Weights of a small GPT-style language model, trained from scratch on English Wikipedia: vocabulary 8192.
MLP neurons of a small language model. Each row is named by its layer, matrix (down: output weights) and neuron, and shows model dimensions 64-159. Each number is 500 + 50 x the weight over its row's rms, rounded and kept within 0 to 999. Numbers have three digits each.
A block is one neuron, or neurons of one layer that tend to fire together. Before each block is what it responds to, as a language model described it from the Wikipedia text at the highest values.

Responds to: Mid-word fragments. Word-internal subword pieces in the middle of words split into several tokens, such as Aut-od-romo, te-mp-late, Ac-ad-émie, Ple-th-odon.
L6.down171:542495520555531474554465597541495493545433489461503556487446521603536530457455498508497452469535507503508565511510421543535567393445511456417483464523557529470542506449443456492525495537539491458478580489562475520499520518433472503413445458462480515525541505429567555538541428461609510523
L6.down218:569542495525471447484534514502486585470462515438430568464436550562510490596511511404572437513373547491512496547489465509528390464529531443580485460512456543505504546448470469560412450510475470532530467503573497482564481382584558456513430501406485537466543526515537541541503493499562487561
L6.down2734:463542519547594472463572502538609455477519500579408474494544520556571496534463549497520490450516471581518453549527519537527556460509462507490473474564535484521457484558461517456518562381502501528456518458595444563611422454479579497515554528482523553504484480448525568611516513448600464506
L6.down3776:563485523497520516487476477511517546504416463493485523461409573576486544545442491590554486556498570447489459514527415475575482557484580482519447494489517452518507510530463465522549532467460453451514452435511439465466544369516518515544474483512590542516504522495463508519439524434512552457

Responds to: Mid-word fragments, verb particles. Word-internal fragments right after a short prefix (ab in abrupt/abandon/abroad, cc in occupies, pp in supplies), plus some verbs and prepositions like known, taken, into.
L2.down61:508451518458591531550675525407424501491481480535431512406482491486524579475549416558559524526475554451430508543596528409592501568459456546571506543532512343482429545498479473479433527469516501518463448442528484607476479423447537563476569544518470559476522481544420460505537477514531483457
L2.down426:493492373525514446423495449505424566424553438520543542439542510444491520499545542444521549512493529545552498532500524596569386478403536554455542484589490574486493476467474494448500534444521533508534468411477502523469455501501456505518568552542534417497632512550457506542376474450500485459
L2.down770:546570472607492480499618482521425525477505523525484582472558480456539539519511509470526535507554512514497436431465613537519551582480368525566520422526448547471560442422583526509446512445448591454447469522544454464472490539407434603421471522501516492556429438538521510597473454516458456560
L2.down795:427435524527410564476527592536512518499542398483552514579545536525475487509516436554526458466410456538436483533511498483407514558454444541504421441465466467508534562347429533637586532550470449494501420454437555497576496447436446536532514569601533576466535452569519480572531474523472472581
L2.down1073:519527519594424483537495524525520497564520555391386551463439530526602496527492418516487517471464503468586517477462451494455482489447491492508481442542517492455477497498399570458592527548540541540507428531551526501565498485570413481458477393561402428549584477485525438541477499542475595496
L2.down1240:472518375507519544496541536447548456518492516468532430527607502470465454471440565463418496570482419615460551468429469450540545496491517490449410441406477483509519532509455490464498480395547418444511448447518499473452565597433511563594446457500520448477494518508478589490562620413568553456
L2.down1255:522469497520490524516563495491403569560469546576589484487533465542492550566501457485484534403483529499563527533409548457424545436514443548502512466502513391526523528446494534514541537554562488561504480428454509583482392500426546563574491530481429523434504512536587520539458477523546467410
L2.down1287:549513465495462429474502502544535435471526498513506489483441528540480480470567530505570560481548598481448483474611460499480516525415530474461564495606519502486472530441484474438444408529416598494464482610565424450557396522566553505510461461403527550460436472527505559617476438537494506485
L2.down1418:485525557529454479481531440480469515498435591426447434563489510459498499422482433482530465430476526551556416425560578439530589476562442536533443451571542563527491505492538574424505502562485444496472381499422469559464560578495481554521500434489541539542529495455522531599553496574519518451
L2.down1606:522422443435553544492424415489503535513513515464440476427457464538593556426481552522485531508456490549417531514542523501628486488486547464536513495487538495405515497454532483454535480519449566502465557471540550606486460485527489564537419491462445548479495503479484515464504510438475521487
L2.down3146:473502522548434510463524478508409486552530463453461460614573549577519493453627519456502452534545543492559507550564502474576470477464551507532459533546543526433461554578472502493517468495438500482466472537464518598525539504375502413463490605477521491516504451547519448526432513513480374489
L2.down3358:427508508475539533551528436521538450503530489476523477529516490479470560494458551552584411578514448517567474494503483529449491489459578614542429523458489391503504506566505436523606430461515599442463556470589569466465461412540473521481528525422435491383501409436539525491545465493551454578
L2.down3412:449472505586592542513525524481556623448493530584487522501484453484569445471507445508466468486506544432594432438432517360545481490418529429539396479467490561407443419510554554555515456567441493420445486540536513579491517563535543480643520456503483520514537492524428505463468549481536498505
L2.down3437:512598432451454466549523501527473485435518573590563531489389468519493540506488493511405437434462526513570557397488499555478536528522521469426634436492557419540555445522449529546578504506445475579530490448431455545536480364414498476509553509489488488482531514558455477533530610398460409455
L2.down3576:311368473495513604496493581503457553424530518558498526543471520470555440502532496532586500542527490505492481556431541516624569522422490513509485545437518557488472494482534506556599542440463530547486401425517560599472437530544498540522494498512526504524478453440518499517518517545528444499
L2.down3987:538522489599525457431506464554507593475437476491517480519554429512447489491439483457463548435547519593455472384577477432463605521480447512517516529475585506483421530506444501442537455544488506520535487587467434573492527433358530540448477553467579583552465581425539508539534481470478494483

Responds to: Scalar degree and quantity words. Adjectives and quantifiers of size, amount, or degree (high, far, few, much, great, big), often the stem before -est, -ly, -land, or a hyphen.
L7.down1230:576454448434515528473484465536508473525507515492458504446392547476524460503405535452469426506581509488526510561579528516470522527438451436598393460529437488484504467486464471503473573519454437412500455539435483492489550574535377588505428454594606548498520508595490453521497505464505499421

Responds to: Place-name completions. Final word-piece that completes a multi-token place name, usually a city or country, such as Bucha-rest, Kuwa-it, Shangh-ai, and New York or Papua New Guinea.
L6.down67:463488519519497508483466533472422581545545511474485511502483448534561514565567461495519556454475507534453386611500526485428509533490571499524513479483530544488489510472543446572495473569504458519502456556566517497539526471469428558576488513400511581630351460479501525494549445550394548505
L6.down2307:530489445540490500521488506586527490507456459463519475507461504536519440497564427511465541510492404567362523519437433449495468599424494392454529480482423430537456344443543457488516535628495567505502541560540496578459576525484466507479554445424492501483474532669444549502504569454453502489
L6.down2589:471499454505499445485582420539462543510509543522540550510398524518527512511550338460456504435581555440482473538521517509434546476424445462385555405521468465516538445527476512594436554482459503526438580567571552536484453414400442455519507377441572557471516510521535465489426521604487485501
L6.down2904:501521523547480499354477512376490561494633559452510475516408472555560439492651422486419586484467618537397532553493535519513511566480471403519528524518513455482463530532539431574423522484541516460437465491508595522557538487385385507493528502517602522615545570533504474482498465555513448499

Responds to: Word-completing final pieces. Last sub-word piece that completes a word or fixed phrase, mostly place names like Beijing, Somalia, United States, also as in "as well as".
L2.down580:469435351473510463498531465521494500558468493500423515492373557522464549477461421475496549475435454481566446469616553441509561476563459451457497525591382545401541550566577416530533527398459481481502523436490553405533526624424515488586513504532542539444437568435469533454555465559600575512
L2.down896:432511443429538492508439585557495454524534465528529502508569562540574625404464566494428366513456402464512555509539572481498527575527555522592409574526467489518433531533512539513476490545469369522482571498675516566526430550432564500565510593521465458402587482540507464458451452375493517559
L2.down1405:481538489488443485623490452551564544476493499479537557553505587541441554517427472565525490488461582456424519537545518498429466521536540579440460503446516521507528524543547609459511565472542615518446543515675486586613470443574487490458549516388472467468474455440489516524521572492461514432
L2.down1560:531462408512502483462584513517475452434526503494461470573465444528433543521489441562588451532541511493463506453434482516385548419535528569431517504444428456499516373606479537507497539471509563486488534567557594500489433508384564457630533481472612481482560520467502399480523572468505404532
L2.down1657:556477471469530429480564468498434493501397468498597515497468561503477524536507438523485502491573468573518502528449448485455481549470424499477563565532378431476541541505538527547483508483402488449500410537532575502504460561467360534483466489492588473514524442457539502524514473495583542564
L2.down1731:498509551537560479481500395501503491429542531466593466509502552438513479471472560511512415562548465541545535529460510516390482449457482466375518437530513496527476565529498422487428448545515535464499446512558464505439512507494438468470451469506400508504589431588567391631496424509495442524
L2.down2286:567423446466569492475380494469521509575535489528562486577393523529521506464441470465516467479467506536494533455561507507491518543597471486545515461560445536519438513526492457462548507523530444549498392512433460597441480489500566478454433392500425432618512485520519466441558512462454516538
L2.down2667:491448478443504479487552537512586544566553515513457584522535456552476451489551533578419541512536445610419506568521403466481482556498471504536527483520498538510492480531511528494501550456439495483510456563551470604546528428525528461522502519466497370488591510425496515566512487494434430487
L2.down2842:459448508502570543464521502538519429512478497481478517405459499445417539638482536559517534428520601508557560530500409403468493535452488543491535515463518404550511542531484496491579423513451510476504515569574499499487487461437510506491520473526547475375547433503523513496505340600516546544
L2.down3200:535450536519517529526531463461410526478432512500472471491477467466549502480459589489532479482526549574554486502483481495504482532562494494544484464527570490467499489588523459533437493487546612532552439456521520489518502464499561428501491531447427553485515529533507521440542470599508526525
L2.down3341:588500492488515487558554462499462453486426483434448594551417562464540493467419484416529499424512505567348595433476490496382454558528446459536499528429531428531472459566479495489543492519555515456499528458613521501462463519582497574509525533576532446532546451545452488476521504520469483573
L2.down3490:542436475533534413497478452452619552518513417418462512567402476555493468505441485455509483504450561508532545516464488496458468502569597543502426555460511513527413474428435440476572487390438547500423483519560470484549520560446505496557559595506520428499513483481499539440529536430426444519
L2.down3516:461448413456447445444466570521612507459437472584537475551480549550510513540439465495443475593514481535532535497433476508500586475558498435429501477553458383515511531545468566562510432510592471492518500498527541490508504508684431453523517504524522492496550523537510543523484430572458533431
L2.down3730:533469478537523491493460537525537507546534466563454505541464366530539566514476517549444448542469505474426509443462454443540514556489546439452481613510509525515522517511558514507429573555509342519484596428434408450555470468438545481405620456518491488477516478519435493461472502501499483536
L2.down3743:526483546492419457513542548477472547589414495402549518442403488465544482588452579556424419510537513572468498466489530488479400543390440490513394505515497476378552500473475423566485562408518512396376502457511498589438486490441510477556586471593511487518452522436456497438459538449534542518
L2.down3765:555503502524462409485520458495477494454573547423516473537400553522406463583376549422532446478495482547435465564479467447499448530549481488414548516565477554576478464540488411416396488511513602524521457452496489506430543576575421491476432561486446554516570477526574414575539466533530552465

Responds to: Prepositions and f-pieces. Prepositions such as of, at, on, during before "the" (most of the, at the time), and word-initial f-pieces like def(ects), def(ormation), F(iat), Gul(f).
L7.down3479:456435501497519525510475434521459421486524439495502596437548556507466444525540526465548558540473555507473593517562606516583546516481507459430388474437541530495537524422466577509500455505574482443569509404578556556495564556483483562531519506552502568459494560485488545375506525499551570426

Responds to: Mid-word subword pieces. Non-initial word-piece tokens that continue or end a split word, often names and rarer words, e.g. Fahnstr-om, o-ust-er, Aug-ust, wide-st.
L2.down422:487586449483484573546504486501573454451575498514431617558485517471481587552593519527571492514423603522450594432533517417588478426421496572433510482435486554489515509549484501533439538492524492571476516481541662503563521497506412501511609554510551504513475473461487475455433497601461580476
L2.down1137:476422512468562483495600491551527478465533448515524508501467445517468569453516558497444421498420428563492500511497508551445563497461545522506542488473582532480555580528471362576509480517473493502516533428503519529557507513654512478446540642523514496569532557490485556483529518527447480474
L2.down1200:471560554465481541447482426578595502435529538504429555489570442469400555521567518551503489538485640570504575440503551413502485472466504463537516424355454517445494521475585552492478533469468421449460516440503521511572553452566481525512576457563481526462492436536491500412575534516496576416
L2.down1201:477502547480478602499547459568558514527451494429553481562535444529516491525533516447395520559521541488453480497471494429428461449564487432551514536418506423498528513477533469513508542491490466515461489434562494550478565491437487526514635489571456589528527512498503448521535531465489522403
L2.down1216:478487538447495546500524467445501607543440510544555478463551304554508516456478529519565496475499532495500583456480459363506431407582547480467518460429451591451555496532547507459544487528501531517513489455471515606528523471597497551505505597508511580518514429517504508484562531532445481384
L2.down1691:465443460434481429327472430479585490537429446470450491448521472514482590519453620520537503461465533512485469503501486480525441529414534553473539509469527487510517452520463511481491509407505485484508636534401521569546493465531475560410497445553429484438497488446507444461477471441585477553
L2.down1899:475536473489397445520498551561526519500512434477503530470571353465510522431494451529458478465482515543553459514509474467541442467532385520471553425483500481510485459567543418525478412512548494561476522498557478439480591411317416576519529520600548481424451513435429501521472493486528489440
L2.down2685:532542450402532503453544402560576449498484477500479507512509434521403580466520516534482464482474556538532411490521461491580520442441488527511597447428489510535529584508473366543457565480469524489464535518378507518507561453556461597507588551537557423447432510451399475417519473584473543468
L2.down2831:419614461520526493442559464504484473490434519404415543506553529526480464454493549514527491542480522540469557492463536494545513504483555609495511538353367527492506502482483528523628471476446543570438510423237530517546611530542485531404541503421561443502475488452484547472539495529464529483
L2.down2836:546568423472570597453559413617510550496515494502468514506496505550471438430527523529570565519465445579585574436500485379532441516524529579479522471444489508530531516548458451528449571415503440499497551435514503507516541494555455530526521446428528517505489545447511462425510538473479511458
L2.down3033:473469435447510441430494467520603548554559480534463466609490558495534482620435528408472508500487582458393528467518473491526531468476493520478483544497507462524505542492400452451445548451442556503445555513647487488561503508409476484527565540574532555471448509462496483499515441463444498517
L2.down3340:495521483430484526471571485574454453468468417534531504505494413502402498513328489528490430522531559587422493434537497439467504407484522529532531485377538487502462520506541495485489538458491456528523529481633557567562545474413498550403570579528406476528416493508529521409519517549469476521
L2.down3547:489563481470492511482579446558531498496406510529533574585434482446521488516411558433498514544515563492460412505520450525543471473454515617446510547509454456501550629466502428487458540428513506517515554468563518564527437527411467471418537599477515490524518596487535511479463511385554489430
L2.down3590:498555516435540434521505495507539573497572465572534482461452425487536513539505452451568538502464566503482614476611485424537470423456442389497468476499468588538549601563469534492457594526465503409534501425370509440461470501525533510508551419474306468512464487519458444378505502466526593504
L2.down3746:467527534435475533550560507526551492559541509545467479581548508577430487445559480435456441549445554522489550475500469496471487488435538532492505494428510593538514531428538401471435498498545479548422520516274556556523536419536474547527605398518618581560618539436502430462488455497507566529
L2.down3975:443426536541492457614559485561523488461517519444531448594468484530481536488543571470441489514437478532479461505480480543460499455415528540510423474483467511520570496475527402504473495497467424500528553464294478531456460433415438540477530475407350531437529535418454484560476516422494560474

Responds to: Country name endings. Final tokens that complete a country or region name, such as Qata-r, Kyrgyz-stan, United States, Ivory Coast, Guatema-la, and Civil War.
L7.down4074:432499469583564500538507423512395489483513398449610488472403455535467583555557451561533555512561591536519523527543518567448408551442475519469510584514464484492537478576580506519517497492502451495439464473553561478386486471465536602527460380495589518443519432441518496422570511459481550503

Responds to: Mid-word subword fragments. Short middle pieces of words split into several tokens, often names or rare words, e.g. Kn-ess-et, bl-ess-ing, Wre-x-ham, Fo-gn-ini.
L6.down13:573599530426500462455503518540571452614591516519455476557463515523440387555507552452373464487560478539565535528507494491498465454475513463430474476394505447550430466551444443566483507490436596447482463514569487527500598434555487497461513546406552550522486564462534470456545488523557599532
L6.down1644:479497608569566475446553465508482489437467493499536479510536482515488482580471526518515468611412403385420518443559454456447471459520488525513520530441531501613495523506551481498549444505469480451482400525500367533428495401425476469437612497641460540414424492447406504487495509461472590499
L6.down2696:533516511598481503471567510452538452424579518617505483546550403452539524519477478533525465610436402452463495487403463409473495595516454461505499474560490489526562484522587509519439482509551502584499471516561444526480500528374521511563519504532442519411490559451451481520633489493506450517
L6.down3604:444510537592541519469476560553587449492456539551541468446591485560537455588445522498497448588429491424505511543395448377466478436485577559433429449489472550573508466568525522492554467482504525498537416425513516625559485473481493525593535467478521560485432489564437530555542469465498571493

Responds to: Mid-word fragments. Early sub-word pieces of longer words split into several tokens, often at section headings or table cells: un-pre-dictable, Bi-bl-iography, Goals conce-ded.
L7.down668:518490427606413495476529479549487512489532469441516543422493531486551601540485534470539559616455554416450488547395476586494471596520479495542551530480562489480558541474410473529476485444546479563561483444594404521546417506534506516557464487485541459531488524431427496530516522500534450533

Responds to: Quantity and amount words. Quantifier words before a noun, often their final word piece: consider-able, count-less, Sever-al, Numer-ous, number of, over, few; also some adjective endings (bibl-ical) and New in place names.
L2.down642:531500401441449435423508467609533470566510452503456447588552478469434543625511489435495395519467541482539552537552458451447515580432535451547443488458443507519517484446441526580544474504582533491571538464370470529500533493521505411597546485560491551512474434510474602443480520504367521449
L2.down722:531459451542441493507425513424505543498484515536505418615496434557540407583468507454546518390417555441543448559440537514483449539534504475496479498511448520483549506548538553439422540470487379448453487553509499432538507557550491486557545563464608583548561473466526468532542492539527532488
L2.down1100:497593619444464517542427533515502521432514495509452502468448514465463574481479532485441465493514500494584530427481483325426384440490544453527472453536552487472451500477521484432401583564484502443433589461478514496494478530522536527470450596499471490460549423545520472400456511565530571502
L2.down1173:528499532522393492443552579512522507502454482489597499402499522483424557566489584521524478508480513489477481572589510519577480417461478508566505467482548523481509541475446518407475555516555606522538450471539461463609576489430510532460446539403564496511493515505543454427493470542481474479
L2.down1241:442473480552479555514481486505410562453408455399501508524540529491524491446430492558522560539459524460526523542594497501531495479504417567460557574408543517482499484533402459508510498563519505467461448546419518532509508557393453550635598506430527561386498493450464450457509497387548471509
L2.down1273:527510474565494532570468416410534461492483506565560536571609540565475466462522489466543480499546470566427525523528506451505457471560511511463477539504535510554568497495550497513439557515568553479516489406356533571545500433523564522577553544504531460395454535454507536486442538477557512560
L2.down1453:458489486500586559499431451521556455449538430581543500545521526540469477609477519520416484545472502563509457388607501565471517441538559555517447566492460561493428465504448471524471419514530532537461583461507527449549424438581488455486532584364521446547554508557437486446457607416456522503
L2.down1733:554541471469480480470423519459529519447473536491502559573536505519433479408501430440497497456457466507552572516596547538487440480582560501505490438417526550440480534536519532492492467539484561505546492474525518478522486482409596524502564509395621470483499605441559520420550508443480459479
L2.down1751:527430525453470552487512500486528497461509476488505491535396456514448561462509502499545466474543464477429514519487421447429561436544597419510416575434567471501456559544442557462515567510444490487459547514546526485408562528512520515533453560425503495477410518501575436493514461573502552528
L2.down1830:473501539579496549509569535375495528347445411501473490515449611533414476542562522514491396477493513541496511589515432494537579459495476401482503365485470461477480482434409551500521605479609528438478438488559514504492508559454533459508394488553586512472498564532500467514562553547490474477
L2.down1888:535522444499521528483448533549578450402446497536492604516510507557533506425544487448469511552433472496499600489510541488503494447549509529448492454497545421524515437513497507539500500553508446532566596449536446542461450576449526546513590462461539456476513524562471556422533467438459571515
L2.down2983:467489563442439510457510440468513487511576483481464461482504538618529513486489481464394520597450436519617450470478412544474551455565539517506410486555511540472495496507490478547457473533526506483409448522504550485553453478461514394523504430557437512486512453508479566437524491458419596546
L2.down3638:515493525457439478401441493464520579508438427484480535405532536501514481550426388489511422500445591478532432497498507528460618538442473443408514511561518413544515495514535547463481615542500557408558538470435494533492479544333538487520483418574570475487525607525462519556510415482452482447
L2.down3681:489544448520423515522475506487469420466471491412545592466565499457499529481408465451579448510520493444507587496427528424477430459473598434507397516483553437601501478359454496624480501519542464437454490365518525542491522524541465518510503446416557441565418487489553565492523529443472508451
L2.down3686:496525504460378520463552571620511516517515607419522495496451550576549492553461459428397420517527409423506532555442461504494486411539512489456418523468477508564500537505495439497438623451532540440449469492555551534554551555362550482486554532396507456498493558470511483391477561508528491555
L2.down4061:463481585547520464607488458448438515537467422438423475531486483559405508496541510463469531478502504446543492491585349495467584449530490497475453530465444518562386528495531558541549471511513558531444500560553506443611490519533503510478507534509491605404449503541520521532613517587543570493

Responds to: Word-start "def" piece. Mainly the word-opening piece "def" in defensive, defence, deformation, default, defiance or "def." (defeated); more weakly, assorted mid-word suffix pieces like -ity, -ion, -er.
L2.down1180:554419567552510533589545423514550530433493492460460503586485487493508549573533511460535538511469496361416483459484524478470513513497494475470527533548469472465532473475448421460428544577529523505559368495550500438527553500388542512505571549462501511586569460588474497558524511450553555463
L2.down1402:468426567544453498508543438556541562420434494499455520546507529537402494493518521491519559491504543505549476509475481381430498563561667555463521499624528453557531432507526559529596540573541452504588533437493551450558441479734597512431512464421492404549495456542479470547462583418479524432
L2.down1766:514540470534522528483540475549421459520461503488560522523552527588496555527467425554541482574501509538455502461515502544497506551439523421516527452464422513509524497422584642558491521514459431528517542454513572517543501468535561423488410493453494507527576453459524525520504544547467526451
L2.down1821:426443554502474504577569437495599521471507466517584583567482493518446489486437504518505602544481426456453524528426560451505511552468484457559528596513573506451522526511511573493561480593481482464494438410611526488540446457564568486474433644544395469502605436502529565487605448528444561517
L2.down2006:427516555524495425544518479496597457517445533448465527601555478534490580473467449476522558434420493503483588505491539444453439544444509429566540457522604548467504428522523529487495533453487449516522431415496491433502529554502504465493479537529476521429560549494474527451442453454445504469
L2.down2193:548433487470401448526527462557494527490448503510453488540491470475502493588440474434502503438521499462427550549460519506537528534437510452437568557544405461497544506452521498469460546523509502554583451482586468457463501419441508540483458569498440473582593411561413519544504569449515598430
L2.down2482:441455591403420523519516484512452565513493505588486451578610413496469543509394485503476480516498558481459546457490515450384482486478568437485501486547510516541570465487568498502515533564507459486512491581470569532494475373533538520511438454535461434489482458550412397529572548467563528415
L2.down2519:556543470474445417467499552609530419423485470543526538554514520539415562496494540612442539494448524568603547511474551445498497545458561527544547446480535477487489522440556409464481538530487468497543544489603488528418508518535554489493510479566434507452543474503528530387619444549445512497
L2.down2529:457492579493486567469552375478553581412496446511535561527586470565427461574483487538462427484572500592562541450478525474490493508421513506509573451432566541527410509525583558550565496506488404588495526524594504492565510498648542560546421615553466491542550508546462595452527557375491467469
L2.down2622:481492572543603596515491440396496548451422558480450432426603448514484571511515444522519438535438456575581518415539552459590532591589507451457518476521465522447527496491531551467515441566511530512526513514469475435505465465584513503521548605434446517517522510526511507477493561489435550451
L2.down2731:447491496553506484517483511485476478406548459422458539547579474521452497525478474523527426453407453542514530466513568570524533544482497536510477492560560497534487462490518404544536410533509491553530483499688556470582519499519465473562440581544425513466553515504522525467525510486446494509
L2.down2965:404501561494465537532524392590536522443476454505535562546495460504392537529511520550449468548527611546472531479480455460433497503460517485532489465384576549501492561535553544538556485533486529555513478452576588559535471437585549522494504455495506544497480489496517578505510539477484479408
L2.down3586:533560512514439489514438455508570486386482554406481543480502528546477578533528535482543600467488606559457476432492531400477482502495424506546578387516460440457419541531572460554531549526524519504451539464439530450596533547531548521548397481497423535503571463528468513388466494434463499379
L2.down3589:457437550486504521541482467538570472453512432459533536608433537476495557497521453521533512586446512516414540440498485499363485537490501455527507532582548518507473446436490472495503450558567445481585480441771597449579433573519551424546464575516386462526560487494491468497397580408476487428
L2.down3904:531487514576563475419503517560541425456446566441476478569490608477480463579554587513515642464515454549436525503450567510548502545523499524575470457632563514488415532575431477502578462518514377507489531429701548465537437518639551522444530573401452472418559510530508524472424522381467448509
L2.down4002:418472509507442546563506448490434502467515447405539553510610448555367583548485538529534443482492510589518533507364489436492443482544467570440468561495515497433454461463545439574499524614527498579463435483538559505484517385424529550510449517536473592520570422504519536519477529434417560423

Responds to: Quantifiers before partitives. Quantifier determiners that pick out part of a group, often followed by "of", such as some, most, many, all, each.
L6.down1060:556454497493543491494561444487527511532422583506544488465486584493435510438524404539541318405499534533476636480471578491473478497494483489457452513496388448407553483494437518472542552486504448518485490459507552554630439425546458456497454496438481566545521522493585454443509542524594478561
L6.down1428:544547506510464496513432534476527523457509445440464502398494543541531532494516528463501484436437525565539528545549493395553496573552464513496540437566508430478472603446489570475516546529481543527429499434454427553618450489455489497579460607433566483535434541587421596449501450512463450421
L6.down3267:538492403539522470483492487464501568449424482548491531483520538492505535500493430590506522397497449571549632557458421514505480465512426468426491507570449529580600476457467546505527528490551581596455574463431516578602487478549490518479456471459542440532508533536445447421507472582481475468
L6.down3503:580559470514405472479429415507478597481481509441536487537478454435528489503516515504443553488541486521383429556456504359466407552465512436595480462540479556574482466552498499475510504457575419462478550489590499436495490530546508502494501516500537464527554550495585533535565435532449382530